Weights of a small transformer language model: 18.2M parameters, tied embeddings.
MLP neurons of a small language model. Each row is named by its layer, matrix (up: input weights; down: output weights) and neuron, and shows model dimensions 16-207. Each number is 500 + 40 x the weight over its row's rms, rounded and kept within 0 to 999. Numbers have three digits each.
Before each neuron's rows, "fires before" lists the tokens most often just after its 100 highest values on Wikipedia text that the model never trained on.

fires before: "\n", "==", "ur"
L4.up744:479467535510507457501464486468420496467499517497514545497476513464564535501489448538474522451488462505563532549563503494485488471451485440464576512458474487576520458541515449490512549503521529494499505445489502463510536539491501484534467528542513519453446523557526435496501496597473569535532511506489549497396555535572443526541607516537469519442563452592491505526442464513424578512501536530423513505455509539493446494572553564456521468384487537509532535542518498548513521503585523478482477559484543583591525463499491470505473527454471418450506490487491504475438521423485515490
L4.down744:562506477501546586469565500572534451529576501512573484531499560485518501522444486451524497497519577563475505506522481470577507491528525501478498483514504473451442545501523465498572375497476489420539556502473489506438545484518476480478436517515454488467511542532561451500489572447427390493484464503445512576600494500466515448564400441551495440500466532480530514468472582506474449534545441520516520546441578537463522516496459569490472582549528474495536484424503532416445514499494451514405505537540496498527521564497547508495514540600551506507530536455525453506489486505486449533

fires before: " ", "\n", "|"
L4.up788:547401489569479534518409558538442461505458484457515529516466505429470427529506491542503494545566488458521459504505499456527517528611452496466523549492543438493476405538523408516499553469447470501493544566519504535525497532484476480441537519582510556457499502556490531556496493546517547434477532429466446456513504485474551539524494421384465574442491482535550539555454560482448542499507496529469491513490511525455570528482495483588501493552556475596500445462529577497508504429520486444524534465436530486460512557463510472525491552499508486450563514517451470528459397493484490514
L4.down788:516523480522514476566532553433465446441497530476531516469532466460517464467490549563479418531502492419474395484445576507538400485483479497510517518477540462576585513519506454492483492472466435579481523565465537498509583492510490482494497468561550461502494541563554513506582455563547522512467437404521508515488441475532509523502475442546481519508500496470417519486450445497473464480478525472498514525444543483461543482525451518485474556484449440503521496412511478511401577485447584458496510485475542475469524431501473498409539544547459501461521457473494501431530566544525419501

fires before: "|", "\n"
L3.up208:502567453528504461471422567511450462503444566513435518475517506424480501482505455439513487399572471498554441481581534528467545548565456500506492463486505509467498404571533474584580499439531419449476471587513517531443523529441503558487486539508475495471520554511550475475465422519517558397456534466523450495459451464516520477526499511470513592479529451481564527481446496523445511493508485542472541601498474552524510515502562593572499493480539505514488488482456542521537485482571462469541495569457475498503526532479542483498440536486494424477541496504503435514479490465544428469
L3.down208:534568468463468500479435481499498443547541518446474492514421467475454536473507548440495466491498491553462464532557557479506511513538438442514481503442483550451565534517532532514530554463509451496470428550496619564517503572487523591507427473403470448498516535514514487477467464492517510462498508580568529454444500525491498467501483502518481507595481455493543502494451553473451476457566502498474549572568540544455475487498472548547518441476527447474536512539502481513570459473517504536556478524500471479485473462485556486537458484492477436519492510579482419451561496524481517509

fires before: "\n", "The", "B", "===", "A"
L8.up1103:518445483484573524488458501473520497482494479439500544489423500474479511476510525513495427413450502534537534521550504483461507532503513473491522495490515532488557434496497471523493548447554551458485543538507463481505467458479481496537487512458596528486491461455523504524432570490525562550559546519483493508483487538456530513555493481474508506530461480472515540441522448457540467582446492468520435492480569507510532535596529524562469430418543507560533565517510485482573476457584425479483604505499509494505464449484504505505558558474430497465431517490495473444540506512480503513
L8.down1103:575460528543473501489435462469506514478443478519549505453474554464531509546481544459511495499525509557507513476541467449477500492520550567454495492536499521498480523532511491519509467484495509503489522524491496435461497498511519493521464472517480431451521491467501483482499567547430504452475511464505459539517515485450571451576530420594546564517410563499449467406491476468469472508510486545554423416529489497481517585489521476506460471500498510508519470541449563509509515502525470518520477481554503616540537484526498495471586506578482452538542462444510512458453502528444592494

fires before: "-", "\n", " "
L3.up87:497490459512457464549462478469490498413499536477513430459432430463557518463504483571483485465520522467506423484565495479473501486507488506526532502452439529495499439517492504515610528476503499473476502601538535523506496504448458458480525552655493546480522563465481532497454466546541546458520499511580511433502505467493435509502491502477532535496498462526465483491533456550476410474491515521464428462532524488493479534495438487487464469488551488507461502481512491525539500518546474449580489504439519634509481569484583455508504485511563497480550472502436547511517519462501457447
L3.down87:536463498531467475533473501491501552467471520539540585562516505407457599486518459502539532538490485584491465483462510486567517414445498546533509496547492501570451501559454483517527493462460496477460482496514497523455485479517472521415445498463433489518502513484492383590497396485495494450499507541499467520455515511485471441554523536540512426468508568494465515583490537554547502489520538459499468513489513527478504583512479540500465556506493459411523488520478546547520504550538498485474500485494528498446540552534518459403471469547451511518539598535449563531444519464510496525

fires before: "s"
L4.up70:471518483478450461484491518472474421432527537497558500469460506507568528495498488570508472474436514551499500453550542459505459467519513493522468505511525495531477531567592468480489580503609444509444518583576492493454488473518474503488501481482501504465483528499485486485492510521514481524545445463565444468520387465480530481501520450523537492522542498549601517468508469534509523423488493460488462470491548485484446546508443474591434439482516513527543499549477463413557485416500495467452452485540486562560446523494522522512519570498468552523482480550512437513532497480519495521
L4.down70:471495472525519474489498460514534531563504487523501471419525462424484425462457543456468583539475526471452550552428522498529444483492519530511522545439578454527381458448450504514506468498498473415521439472471497518517497448551542477458470517473523412508484472460510490493523413392468520494505469437493457530498476571518506451533537497606495542446558486539527466507455493478441630468457516555565515495584450568440500493496504552454484500439494498487506490529498492517463492403455421503480379529498492417584494484538490514514492514505510516432517502565497495553516457518510497422

fires before: "-", "|", "\n", "---|---|---|---|", " 1"
L3.up74:492565515497479491499454583488467487579502542571482539461478431536447555505534525525526485498525536416531475493533524468407503491517539396478507493469514494480492427518488507544558530490471430517520528639558503487411487525512429534464477509551492513423451529438491511519414518522514520523544463487579480448435538494526530489556448464516549474470471530468497557412491548572422490452509470491580532555469484579496465556518499552494490513519578501438434523478425504454520485464536466540521499491449522552472508459564531458493505482519548499490495494599470521468503522506501511541
L3.down74:524521521619544471536425457525558509439491511454451504463469523424407502475464519521495538495515499527504478495546525505527541461611519500484462461468555505450475466513458510536460546503481420488608489537521565527452498582488542512455515552437525520500474540485519441494527503459540456529444539480512572508521530558553497497503506428530577511552465527514511531536503480448426560497568493496515500524468427532410431508509477566509477430458496465446562502577493468424419510481478551535489505562512477621538485437486481540521528513470480480492572561508491540438496441468465539524

fires before: " (", ")", "T", ":", "C", " "
L5.up1147:509483387504477522535493580488474504444402494431449520524440465492537505437478400438532398525445517560567471538546506478447479471484496491440473494493503497499472506506511534572480473560455498568450475461558524480516534455455453512540481459518514529447415540455418503501484488540488493465535470559537487520485525479555457460546563466464490522432459556533510484513446497545564450475562487434496480557547428469547423501520524579481535457522528479472502535505470530461474492519581542516524518467484457541463463529523615506534492537460556520451540442464475580504439472460490539462
L5.down1147:504474541512491485436493557480539534488531484511475503511446535479530536502459609507489493490546429518464406541514503518530583529486490469454498510518433421498525433508526445497489417450475504400493582513519506491540482487511528532582496486459527496542454467501486423515471460399458470533531534457439560502470501530449474542533497500541501578507508452543453501508503457526513500449524514426527486490497519526463486536475493600475591565491458434542513451549518499454534491479496480497523431522515487439514499511476458497444490422513425485509516508461512416510478554496446449480

fires before: " |", "="
L4.up999:491519516456519480538482493521383534530518503508506439418441482475554487491473551540458478489447525494475502543511432536531554485504488500546568525440515528493516521494572420557511569449545496473445621492486530458549450463466480566565542501483483527501495502526524530488537512544586531508526573573550469488532499433478452504458525581451443536568473452530442547494470526528463497467503495488555555481490486517513483506429569446522470508401527563583479472535484488571570505547516516471567503541421493503560405483501543456561509532471490438478530474539501511539472464446476488464
L4.down999:523444478477609424471566459492498485513470537569494521517464468509554498517453563444501365405487482474531512512497464514476492467458486499465410422541509510541526489522519519435467548499484474502542523422450491545539527492546496408597516522513473482579505517533491502470459506404483473498513566526563534486458444516494486519520481491511503503560538505441448501563500537417496473471481458501490528485513489569584527486471456502464541511524494448514524528505528475514503522517552446513490495547492494465485464425496525456466499452425605442522490503475517457536563557528461502458

fires before: "\n", "born", "E", "S", "M"
L2.up750:509546428515485498479503578504425496535485540520480494531501519516470566548500455615451488524535571421535475469486497443411512547492531475512530492551451507508499462518546543508580566480538448536519517448526527496399453522501474545510497486498506479476491489497538525527480494568472636537460464519456537513462453489453518525518458533444482482517439506500503577497483451516519515505494516422490567514489496492493489547530492541548499497467581483523525524489428453530601472482516500545554439530438544409487418485550423473515493446474504555437501508566506533559438488493569511481
L2.down750:558515448455481546483466473526526523499471541523576508502420497424477516508435522589440419551512535506495503499476528515470484489595512452496545522458569525471499461495536488526546508520569463439468504422467516491535525519498546521518474519525494458490458561503556564520477504470492469485489488513565526463495533597463431498461490488488435536533489459498503533497449426490418408449547522482452569548483555477514434440562438535506548494504490458553589555571499475535523500471460527504485447497473483467534488484504510472456486477464469495432511576508451498556533402536490514497

fires before: " |", ".", " 2002", " September"
L5.up944:506502516468505460474451536476452517492525484494518515430487484497552489532496523524459460566437487422510419514486516443485494437486503499516551505442444534513520533481557487508467470515546472536521516470516603470503490497444495507596475488453509533554501518511495596502545438578521543477515449446575514488482496400507484485474516534489421521565517479499493537504487485454459497493477494492496466479546514540467506463517485472520519410453539579465473520536507436584518591487528483506526478506428525457547455518538575456513515549522405510438475487557531574561548490419485491391
L5.down944:486418532523495474517459495577486471554504455512424557405488463460519562450435434469495404475553522492513524522494445483491527505529482421483501504492533492453511500524577521521517501507499530495569544578435502497583590453495508611482480477506462480520504440480508482487499436515541503533504436495539561508492409457487582493495516515584446487475459523532546432509450465469507480417494487496543570523495448499492568477506585458471485504469585502485531542514406436472505450528565536502493535552463561553478525541586498498511479510436425470482547455521565421404487497509527472526

fires before: " |", ":", "F", "G"
L8.up1129:468438506450431431512435502463469555556482512471481506482477468522521522490496542578474515550468508465435520473452483450453405519577502453525545552478473486560457488428531534520486500443483484468413549477451457432492499458500502529550531482526505453500561514498522511522474478536470572496540502534473477586586494503458483480535532485459502506446509453489428477538476377517514507520450543517554498469543527466540488510495501532520525450534502505536458503550519537570505576440450521481517509493454514466531498498543526481566502519488505459522527496499499549606454453503471483477
L8.down1129:470567474454515536514525481492556413594528461461511462456471460491478479581566532531452437482521563567465474526512473553507587420441466477483489423528491543418535516508528516537521593479529545537491482461471456504510508523520534507429515519552538504521470491426532490452494561476577464508465549509502539473543522545480546579484493516473514519483540466491507564497504487448453532469549471544468473578449514506523562461530483399484482480474555521522482515453480562489458437517538552488500460425460527539417495464502459460532392447508500505526393467532558492498545528476497450498

fires before: "|", "n", "re"
L10.up42:486540496502573561535416522498454508509463552465459535473534543442502536461572480508453465547488506462533482439503538523481505532526473518507510457505443476500517437544453510516513528462485472525547562491545461504468542508504394466472494423557472533454454488500501525517509451532555535439415505482518484394503531492535492483488478520498501535465434469496495545473407534545501522558540495530520560548492526522449545518474532527465439526516530465517530521530513540481482467506517493518556539514454551531502561495495464536491534565583507437545524495540578463488491432481543472466
L10.down42:573488544528528515522418538549581491527489537402529520512531452523528510453508458511470481425469456471505496491509463501474483530575481524519538620492524489475489513481432456468436568529553480502472564477518472511452523501459409623500496522491479507483495550581417454444470510521516508550441474522467479494439528476547564479486497488429547485511511447478500521470530511423517497496534443492543456556492436439469503548594473527508467541445514442499523483527418504501513428448541493555545514520491484508494544445498505494516430541487530473486571534578561445439527520439464573448

fires before: "-", "\n", "|", "---|---|---|---|", "s"
L5.up682:442518541515461542506460489449506525483544568448475470490426471519513481404454486545537477401480468469498453543502535523461605473504588505455525476457431451506532457536472486560492517488499488417495584552476443499515473376482464480534486494530483496488432511534517549460463453560552512530459532480562512548483444451513497554474549490445420524501439535464496463538517587514505509471518498469502468536415485527460469458549574481497516506528567501585522533504490556520529497504528442518490525506459421486465459598512479520516532571504464490554470512553512581518496412475520502470
L5.down682:479523564495470596509470527507492459546527448520482573479530463449456505512499481507502472507491511459582489510452528459502558461498518469467538526521465527503516440528501580490460484548510490545479456497509471525427618447577489495486472532527470490471584526465483562459476574508510519500561465546507509456568554516489480496505493400504501498493508522467534479520495486430451487458549442463497469508482471486452474505549458503512579514478509495482494516533530522558499490480466449551481439556536498523508471555440492522450509384469562407511490523593547450426480542432552476475

fires before: "\n", "-", " The", "=", "A", " "
L5.up645:496472487472526461517406490511531514539518571444442511456431508519566498469558483537465478449479508536548481520608461495426514437548470516467493467470447517518555530514516524564517554482539492550484533523492466488511449517440452475479532497450557542486466521478428509477463544524514551487522449508580520487473564493487493498519602533494517585457423563568491446464455485481496482464521484484424468489480545518483492472447552458558525421466574543473508567499486526474544497504598457517532514556469501514497449532501527427557535577471449517560424520525402539503573460449505547484
L5.down645:476439451538445518527458516456509452470539491503482486530488535430457520527492501546502472536463506484475447403504460535508480551396504519482569494491510529530519476516522511531448488508572502526460533534442504466459524549424567513523490558474505460512476542479475450539503484465547430517471490579499475552562555444489492510554464476559527432550532541469531499500570473476489538478510527504469478535457490479505521526473521572499475560492491562411417490462538576515509453464447441470489501476523520576505479428504471472470474423542501514497526503484477488512514473479463472508

fires before: " |", " ", " C", "st", ":"
L4.up948:515463470467464459461488496482496580434469525480487466488501540532552513492478449510525528483388513517499510487526431458555540505487511455473529454508509535535453581432487513511559511555477471516477522503479518447547473508432479532583531503469432530511572557550462586534496530637497460518474431458562557478542587471515536522505587569459508518483443504513503437458531433589540477516468469521487461491466529468528444520489500463451541459441522539543455503600486468525564491511494470479548534406438440490504465519495530452542478508485506502506538452495475562547464518510475456469
L4.down948:478528504528480532514486530537547449458526505472492577419411468515444513517479509461469543473570526430559495528511484495350565610509485502505488536540500486513577461476518509444513517499482496431529493541518489539454520478501529483437513509469440495472475544500505474423461462498484497439532487509463458475508503445439532526551560468565412492462427531456524533529409482458484538478527451520434393595495443484474493517448570497504479532523513462486468494458456502500483550483507487526471456535538479480513573506500422539478483532517466425554526464483570499428533503495441530499

fires before: "\n", " The", " In", " She", " His", " On"
L4.up1091:561422512523562431547473492477484480526555491477463467460481481416537553445509418491471534502470548558506425531513498458425543476499539500532492509453441495514535501450514494540506588456516507360472517510511525515512540547515433480532471540494490546430437527456435491517460524569470567536549525468472532487459562475578425480573515567517480531525534494484471460507432439523512516426559508532500502479535538437454506502521503569474422390484530490509503587463478513494476510511607498477523569528459459551478445519524514471528542506457488439508534481515470484515460496475519513507
L4.down1091:462498588511481517538490464528455512474543476528501528569533513515516520455539498509536515536455530544514455463466481462497427523441485449523498549458499515513414517481441456521499463557487454486431436470483485479439479556482502524442497522497573541495533522565381394476505462511514487540484437504441409527533495497449551543526491509555540522500521602522439463480502526524530450553463474493474469465489447480429536500512523445453518539492481482463412520522492525437503537452444527535513506471502503540496510483511553451414518493516454472524455547512519485450458489515484405571

fires before: "==", "===", "The", "In", "T", "H"
L3.up1113:473534607541502479456509492499450500538564510415504485470492505456538530525474496518490509457487454466502537489558521444499531567555462509467511463503513504501567492545521555502530508489596491514477489522490447518545491506446495502544499527488554512519583504521503557534489480617523490481546496506481542519488478469448478489498548507459469530463532484544502527569527452462482510470469503503473374483441585484476449543544488501548505471454530524593552500482502428544485552448531458436594485563501513473570518472483481440549562585408495479535452553514519484524532479509548445457
L3.down1113:499482504495544563483558454521525553497484528610538500473474511493487565501497442564535505596534541489417523504500521402472532543524536463436470449564533472519457424539554512475524513460537579452491481482525496527491467496523519483504492538514495498469496536493512459487484464478581514463490467480501482445512437446500442483498495545482528526416535441531507552472451487418487483443524464506547454487535497457496504503448496473467450541547480480477465514439457470448507467550501541537449491536499514450491432540528505428489451463497465577519455529491430539501525510482557559487

fires before: " |", "–", " 2002"
L5.up302:463535569460522453534508500420423509576576492395517462537491483514555533516528498531451505491435507470479502511445456511568412490515481491501683496490476530484463504432580436469543503458518474464385603507471496487508462482465523463527539512484509494456545430482504557467464477594521480516503464569510520546544480459508530461492527505481527466497500437509431544455505476522527502508426512526585505423478501516446509498459477488491504421455522510553474559514466486516474521503578455467525564510479558491542397535512540492506532499501498473486556466577515498531533497489533458461
L5.down302:542462495547478538485440535489554493500446467580437459491454520491489581507453503430533507471504522552490465483489438469419541487481465394479456431538581490510533490462455557473523467518530546544592487485474496579471551481511442515456472505517489476542550507525536495535389465433456517498596543463507549467426523531515460543529520517495477587511578491514494504514452497568397490456569489527462478532496501474530522535494560471524504531499637457496522493476442467455501443595569481525498500546490548482505478509498461456521527485471499506510443529530498518401586518496487555494

fires before: ",", " |", " was"
L4.up920:523543508522493466473516519448425481504545488465520551552463506459612512484520513498446504501481499440548481578524536459568517458503502508503587515467516565594518442506522471456566502512505458527445512497485552523567445434508507545558483536435506547569485463443533528485521479556551482583490523521557548505549490468467485456503571525497524459507481424520475517451498474514448539469420454496536492488484474578521442539509457560466463453401489510520420510524487430472502510463550434526522490568457495557592451502484566378488530509532510431509535476546488487538542457521536437490
L4.down920:569424445483499476465489436498523519550507517520522524523447477545537584528359490482539504495464533512451476542508454432432483483502421460514465532492529418475489476545561546467445494542517513513571549528425499466436524540512451535508481543531375462527508515530519488546517456504509477498504474599471496490492483417461500553473484505566476574489432516485523426463476540507469495478537539530525534459542424540487476518466558499481463518560517520564478528497468419447489558576547498516536476488529539543488559526511461524501567562505493452510518521517498402463505465514487514436

fires before: " ", "de", "l", "m", "up", "mmer"
L3.up819:527568433470501478585516484494502557604522491504454347385507445487491509470503474524462565543436526579436444483563492490489468563531463519492517463527478514436579527415430555504563506518574471515505535403509461537507468492452447461524561499500497546512449482481479474470467517498463539564427509542504538534501459518539513468514486533441509539465432462515492476490515543559589497457523532484541520503495524548511464502562487516530477497534516501487532542471472513483508456532531502438517523466447511515471506626547505448544508515434541541567483506513465505511413462485528571489
L3.down819:540469453488532477594521542588529456491455494474492600487499437498497529543449508493476530539504471593496516493483516517507425549538464537515550530544586493505442427389498508445505481538535563520544460470496479427495427564533481538522498496447497603469517448452454484463469518512546540373500483505480516571437463497555491549548467455515502489460516546515484564482466451471542488557451490458478496433513553498451502455507456503471566504490490537499437542498495504507604484478500491504417486549527518491564445494500552566483467475454534453487446478574455457551510490508463476465

fires before: "\n", "W", "S"
L2.up189:517511469516450468503443524421483496535517493564473449506438454507512577527497473533519475463488538505564491546503501464516498498522496425472535526545488540497528522509580590521517477508562497499476502491533500505467501492535487600503481512512512530460464581406519491428408541529470489476525488515560455542521385469493446492521518547523514492502467445559537525502491547515481469454510499522499495613511484534474456543541488573528579474573559454498522556484398425447463512487575521522525499532411468481550462546537511471518519470516474504451496470511479508494460560477544424464
L2.down189:573481516565516542477476487550501484424448558472508486587459528493521530508539447596490493489466545500512497442419506512456449506476426525500542569515526438435473493518502464534485446500497542518445528547490490472490504433471522442482539469392479478483488519498460479438505506451496413559472547530496521448477525525521526422459498487446488533559534564483569444496508499500442463558485530474496475560476493515473473525539506504512479545478517521596501478549511526527518450544500584542476490461539489502478515558461445519510448525510471482432516511493538456441527545534522528497

fires before: "\n", "Career", "C", "S", " "
L3.up920:503515447494496401488492486472487441501516514498473489523414432468537512517525493561544471422549496484551445508521488455452516504449470444502484480471410511434494449563532465493539536483600515548479500514521520524430545466454489600516498495508537496509457516498457500506444484564528590543504520524544420493449440472457459520530509492479471516497601461473486467489469458562443410494552554445439449526495467497507509540560487501515452436502575501559509486492454438482523515531568534484452504551452510515487416530517523504496501550547507553533541494525458583514494497527503505493
L3.down920:584436411500501497523423518483581414452438512539512497552480479460473449499532479521534526507508507567491497463457506453494514457466481466543474510483458524480455489495509539479490481556537582526471491488555508494562523554414550500515444421495496447440473477518468523516462514550502519481502539483539475446491503434523495487525498492463472507579476459381482475562474488567550429520484444484479446535519459473555547607583475539506465579505517454528560507494532551453512509546485465503503462503510480486467558517479478512423483507483469544452536546558497512444554459543517525466

fires before: "\n", ":", " ", " |", " (", "/"
L5.up651:520497495492482500483477489485459499461470541509594469467524494470549454491518489489525457514427544582480419541526516487485460490518468495491503504395487502428457525504461503554469531549567494475527524513510581465487498579422487505501401514533397524494430508509436523539513480528570483454515449513517448540544554459534527465523532447500556480558512492505564489499431519561531396516526527521478464496593523507516455529556515494534510462518531479486445498492483507489525442505561540499549505451469422632405519569502553456502496460565599496438491476532508508465456502470398456468
L5.down651:553568509553576507452465542527495513526455523529467470524514480552495418487505460540496482552450473548477498512554519486487560579490486499491583427518556510530427512497520581518478464507384554537512517457504489456562446539550510514456537456595481519480545469563498505465487516427409522514457489457513473465429499481542500475534486516488498506504445542567495560481533551508484506493504546434507472451460508472546451538485387468463533505475475467530557481509547448500441482477527570541519488538413436532481550445492556476465463466481517529499495497531520477549456501500526460474

fires before: "\n"
L4.up53:533508528546497405453467506411517432433539475459484531508477573497535514485515475513519514448466487465469556522582508469475582534511552488496563475487452494510524437532497509536589528498540439439468486494548482506531540541422486514516481503530526512510460477494493474476452487619517536522561509486489488511389496443509510538498548521553475581484455470512432502481475457502469536532539499521500526535502553527505410520527538521512523493435533535600552526487466480534543490495601481476570503493433449496536477500471529463466510552541555464465526510547456461461417482449530475492
L4.down53:447502468471522466491520517477575498554516549507535505495580514466470567525514473469524458489519595524460450430506560460488493511474485486537490529445532524469427509421514516477513461526491491544541512515558535517502467535436562511451418460517492442427448437517551422516477532492489456511464455448502463510542504533484527425538457513538484512463514465441494547472450535523513446458486488494543533583486489508457561530553449518471517524451478505521445516479495543540538503518490449557473497485549529488563446580528514542416532451528519499507550484538472483572533510544435455506

fires before: "s", "ies", " "
L10.up793:472443479486454517542542539517459440567536482411535444456527531540493549551543537518407463505418457496483547506548505536493526427524507457479501486468572565513448511496594472498479536498585469518450490503497586498546546480530460527559453508527508463436458541504513502538516475547509508520528505471557561494502426503546465481540473525526529455469493478465457570478502497515495497537469507461553474496485551508439483472476500538456520542498486516481537554574553380467424508504498474507497488481467497480444482557518462515481428497437525546481542559501491497491460465518485466487
L10.down793:478523562514507521470508515503535511557544441453497532470559462562482575503503546479542501565483554454511473441470452474465526557460513523471515480492526540564461511489443419477441498479481507480515492495477503625482477528487492500515426483502497426531491494457469541517461548481452511491535523474424455497497572529527539538498514533487491536523511472577559475480475518493504523477474514559505525541537485532463473460467524521556481527550519475546496542492567548472473446466599446474396521516537470437500492471455541455527552530523493535513520477526484493565596440514485479523

fires before: ":", " (", ")", "de", " ", "^{2}"
L4.up670:505472415477487420562491476469461576516509485477510453418458482514523478497481484508476529522436529571490461510520496497460457528583505443482475496553523474520452558466534516528538454550470410483496519448492535491540464567507485506591482476491477555493471558458438497479503512546491505420479505541501490430545507491529481477508582518562541509453485530502490506450472503584539445449514534509525457530521474559542443517525494473484603484466570507490458494488498464517516500564541512487619540525420435534479519513571541443576503459491574514517487424508485592526484480446489518426
L4.down670:571541453526516517419509519503562526488491500440472490472468524493441508538504582468490445507551520501524457493482451510452583542538495498536407521484498514528553447461524499471480486487504534544484488541485466520490508514543523392537623448433466488539482556536479516479497455481501420492414495528484499437481539521439554467528563442515425480558532512507546515606529458462389535555478543414413478543504570463536545506486505508514545588436489436533574408496492491453503464513453529519413477431515477455452477417432519498529515539505539518568526529428533499523518489509488499448

fires before: " |", " ", " of", " were", " (", ":"
L3.up140:500496412415456494499479561443492439503452562457416471487439505519508506476431471507444476452484502530511463499555509503475536512473482506483517480541533467440540515529451496516477467521488428467480527431501449408578457506506458473480481455525510483459480512496438562474505483527490503488483529558477496453468504522501460537554520503477468602463475484529516481525486437521477544464513506564501564482450464474523471484534456482488568544526525515577541539481458521538519453527541503533567468503404532556496490585521527461550592460518496552489517480469437541492467472482453568404
L3.down140:549536498506496522503516484480507444570539524573519468466516556516525459515477459466497507447530488458380451510540548510421500528481520536525527423512496456462533480509531576500555475539447458532518531480477485471512476506420548484465458454534395480443446432536532466572514508461535523554494492496481438520416492514424532453503510522537471510523440456485537521486480584511449565562481490464549501519591536547585469487529544562504520597459499471448521416508503556473587486555460577606491510495488565520518452537515489441446587513478519454487482501538453453512457482447465461485

fires before: "The", "\n", "-", "===", "==", "In"
L8.up648:544465459515600520476512509533494497564449516491487517456453493449494440512501566521498483423509485515486498487536493427455534470555558447434497498504459507523529437491498510484531472429508509528475502574528473456565480510452517477520491519529548494463497529475488514539519543502544578472506434470528504471507418502483474509518476419468603478477407583546530499487552454526487472556444440515483453481487498496493494513484560561529477488485495522557490474484554542437569492480505493446493498511539535501473519543533535482564565605484489535515430537499550500512504483482466542454
L8.down648:574455501523501505565497489498474456471529482513500496484522457477487499539506551528504494490487541529513535472542505491444556537527562565504519447520494540568498477536449456474498497478477504511543534522573513477483484513480463481493480507462490504418541526528454538508507494534513574494486502544519459515487485495487498448499487469489483529477510523495470509427492439493466490497472459530506381448478514450517497654445479532521427466519539509498581490551445529522549521525513457531508464525529549525536499492532480517439565524562440512494507566509501485486462436495491568452

fires before: "|", "\n", "===", "A", "-"
L3.up807:508525437445566474532476438437470498507523551491500535395479492520563482456509512569464448500463518472430436505503487479466556511519517386505496496440489465499508502481532491514558554517579501519465463606548456517517466469453454497575526525532555533468521510436439495479467482600467572563493432482540468462501527493496346565588511510541477539555491508519483537507447422504503463519500565459542467480518515559541438550568457517483549443457497506513471478495462396503552549547537498531561501475409455538497416580529487476543546457462518511565498516489437510540408493527477474426
L3.down807:515522518467496500479501480492530534456532433531455494519580474487432492485499453611444469614472479446466486490485510498540466479451531372510542441476450508508423508438492518452493445510425453474481588498428448518537466486516541488496530507509489456517489417532586487545482548511506522580529520512482507578520490500552447545487498488540494509477479520444478503491549461542506493451504466514584539517451539513494553497577511541457564499491497519480529472516496563505559490550485510518460534508452524476529562556522456510384477493488466513508558525488536540454543507523458481567

fires before: " |", "-", ":", "|", "."
L3.up468:519440480526466479487482516513516504505467520485473432470440430473576509392480380581499501509494563520519473501513524439454572491536554503511519515440537476517457557546481522510503484522488485436546497506539456477470519422514444531505450512568497595440450601565435500556452510601544577487537504428517456427466463524558496478549560496524483562504486507452502473490454513477480448424565523511523496511548498542460495528511456483451558498534586511573556504553461535448593520543499493487525478541414429515476473507522526435521500498532490507432465456561500524540449479432546496543
L3.down468:474467515527475484453499464499496509512502514512526481529542443492502500498498510525560503483556500491488531472522532489510430457440576509405536481480439400528571490405555553493529462508415545497513410621466496501523474458578574464458453550553454429498524539488504543506498524493541504472477489505472491545497501458483498441499518463461507548538487527555526440434575512515511516448467482494435536469516479501481460479561564481516488495463505432431480516482530537460465557415389535472532491535550522480498523512482509546481521475541541449509532546538519472440457541505486484508

fires before: " |", "s", "-", "ven", " Go", " L"
L5.up1044:478582501589487512480487567498485506460533566389424467461493456409575505455526487572484447519517536516536466472519523513511506476574560476552495505447484500484523426535505470575514508518510417453445532545536511474484430487385507458523487513541441529487421534480493532480506522485488541513450502462533443513524501491547423486547596561545491539536468487472554449504545493498482522490550493417529484521479541556526501456506492489449532465454501489496527617520499596518481499512503555439579584563461443476547428555508501486528494560475520500564437467478538479543499494475586387528
L5.down1044:492532405509505558532496544618455458515506580475456505496489428509462553519470526434495426598545512424493489563553535532518539447537520505490551534459451494512526480498494537493544514453462524492437515536590469525526548450503511537509514518447541447492499476499543502439546517564537445472483481516531504573450552482514463473514541472504505477489567543504505532530522464489518543475481463460513503490479531532524486520540531496470451455515511509454519512475517489527539484519511480492539498535524524466477499477515495463517529483483515436530473491508489460510533489512493492489